From a checkpoint of a small transformer trained on Wikipedia.
Size: 18 layers, width 256, 2 heads of 128 (1 for keys and values), MLP 512 SwiGLU, vocabulary 3349, 12.4M parameters.
Architecture: rotary positions, normalized queries and keys.
Training: 616M tokens, 4010 steps.
MLP neurons of a small language model. Each row is named by its layer, matrix (down: output weights) and neuron, and shows model dimensions 16-143. Each number is 128 + 24 x the weight over its row's rms, rounded and kept within 0 to 255. A neuron's up and down rows have the sign that makes its largest values positive.
After each neuron's rows, "fires before" lists the tokens most often just after its 100 highest values on Wikipedia text that the model never trained on.

L9.down458 [106 114 154 111 119 136 151 128 159 102 151 151  93  79 133 104  94 123 152 145 122 151  79 132 112 123  76 137 117 137 157 126 154 127 139 151 154 129 146 120 101 133 123 124 112 170 149  90 113 110 126 122  94 143 148 117 139 117 104 136 120 138 121 124 128 106 128 131 120  98 164 142 134 133  91 127 182 137 149 129 145 121 171 115 139 103 133 121 113 177 167 167 117 104 129 150 104 140 152 122 166 189 129 147 118 105 138  80 123 140 125 110 106 129 141 133 160  95 133 124 110  93 109 119  82 105 120 144]
fires before: "20", "19", "18"

L15.down347 [164  99 151 109 140 126 139 103  98 156 143 114  91  98 127 111 139 150 148 139 135 194 141 122 107  72 119 112 101 138 129 183 144  89 138 134 105 142  89 153 125 154 110 142 145 140 144 115 151 157  85 138 132  82 144  91 151 130 131 134 161 125  92 161  95 149  80 138 102 115 107 164 158  87 164 115 110 119 160 146 145 122 159 144 149 122 132 126 119  59 136  93 115 151 144 125 134 134  96 131 151 109  84 102 154 130 136 119 121 128 126 158 134 114 130 139 127 143 125 145  96 113 133 109  86 136 164  46]
fires before: "ce", "t", "ts", "g", "ted", "00"

L9.down399 [ 97 125 135 142 139 154 147  89 127 107 142 141 135 114 150 113 125 118 114 121  81 108  88 119 123 104 164 174 122 161  82 159 149 142 124 127 108 141 150 137 131 107  86 153 145 100 140 151 127 105 138  96 145 111 143 113 138 137 141 152 142 159 118 154  94 123 163  89 142 174  88  91 130  92 108 120 126 143 169 119 126  86  98 106 134 101 145  79 139 129 118 136 124 145 154 153  83 143 126 121 100 173 103 136 155 133 130 149 118 132 146 128 121 101 121 157 145 107 155 113 137 133 144 147 126 175  95  72]
fires before: "19", "20"

L15.down10 [103 115 127  88  70 117 137 126 109 120 106 102 199 114 132 128 118 132 148 156 151 108 166 136 135 154 136 128 118 115 100  99 159 126 117 125  99 170 147 101 118 142 142 157 101 142 121 104 147 131 131  90 113  87 170 139 129 123 145 127 127 152 110 149 123 121 190 141 129 135  98 151 127 181 111  83 103  87 123 123 105  85 112 134 138 127 115 125 100 138 124 140 138 117 131 151 142 127 151 127 121 138 112 134 156 150 133  91 156 130 176 188  97 132 120 160 133 115  89 103  72 143 113 132 120 133 122 208]
fires before: " be", " is", " was", " are", " not"

L6.down138 [118 103 127 132  81 113 150 133 136 120 109 158 142 120 120 173 105 134  72 134 136 131 119  92 108 163  86 112 131 141 156 127  85 188 158 126 145 149 126 116 116  92 148 118 141 110 118 138 130 170 125 129 161 132 132 172 157 161 103 168 121 150 164 140 135 148 100 130 136  89  73 105 132 108 136 115 119 161 122  72 144 147  84 108 137 145 160 119 162 112 149 137 123  85 131 115 145 130  98 149 131 126 167 129 133 145 152  99 105 111 190 139 144 109 125 123 118 114 118 144  98 128 140 138 123 117 114 131]
fires before: "ivate", "ison", "ince", "incip", "on"

L6.down98 [123 127 146 154 140 146 130 138 103 139 140 122 106 119 156  63 143 137 101 142  95  89 176 161 128 105 108 106 121 115 142 125  89 128 122 157 145 131 124 110  62 117 180 119 109 123 124 168 100 152 111  92 142 120 112 145 101 167 110 123 172 157 137 132 172 128 104 120 132 139 161 164  99 146 153 133 144 154 118 124 125 117 140 104 136 108 130 161 145 105  98 132 138  96 143 122 154  97 133 144 155  88 110 105 133 136 110 132 110 108 135 126 120 110 118 134 153 103 130 130 160 142 146 134 129 137  98 115]
fires before: "==\n", " ==\n", " life", "==\n\n", " ==\n\n", " W"

L6.down452 [135 129  67  75 127 116 135 145 122 114 119 143 115 117 164 138 131 150 120 129 112 142 168 138 115 151 137 148 113 108 147 123 123 119 142 107 108  65  94 152 128 116 128 162  75 176 124  88 124 130 129  80 143 121  91 138 119 100 136 165 111 117 127 133 134 131 111 109 165 116  90 122 146  79 137 150 125 164 126 154 108 145 146 130 118  95 151 121 132 155 124 135 154 100 140  94 170 126 153 154 138 137 109 141 134  67 132 129 134 141 160 180  93 119 109  92 154 141 151 143 131 135 178 147  95 134 145 102]
fires before: " ", " in", "s", ":", " ("

L12.down220 [101 161 128 129 164 160 157 137 107 115  79 142 177 159 133  95 159 135 149 141 134 149 112 170 118 120 134 103 140 150 154 103 126 152 156 107 134 107 125 132 116 111 146 135 173 142 104 151 145 174 114 116 119 103 164 144 117 117  63 162 170 108 115 125 105 109 157  87 178 116 138 133 124 142 112 110 167 118 134 136 125 128 159 105 103 150  99 143 133 148 137 127 143 147 105  99 131 161 154 135 118  82 101 130 107  80 119 182 116 145 150 130  99 134  98 135 128 131 135 174 129 122 118 139 155 151 147  81]
fires before: "ivate", "ison", "in", "inal", "ince"

L2.down498 [114  71  89 106  95 102 122 168 135  96 125 129  79 144 144 132 153 117 144 140 106 141 134 158 145  79 121 113 113 153 162 134 121  86  92 139 151 130 133 156 107 137 156 165 136 125 144 129 128 103 118 140 124  77 134  72 117 125 145 155 122 141 150 109 154 138 122 151 117 138 141 142 124 165 142 112 121 150 141 155 132 142 144 126 121 122 143 138 140 123 110 146 118 132 115 114 127 127  95 112 129 111 147 136 117 112 110 159  93 120 169  80 144 152  91 159 106 109 153 117 174 108 104  75 135 114 111 127]
fires before: "chitect", "ch", "g", "ol", "med", "ts"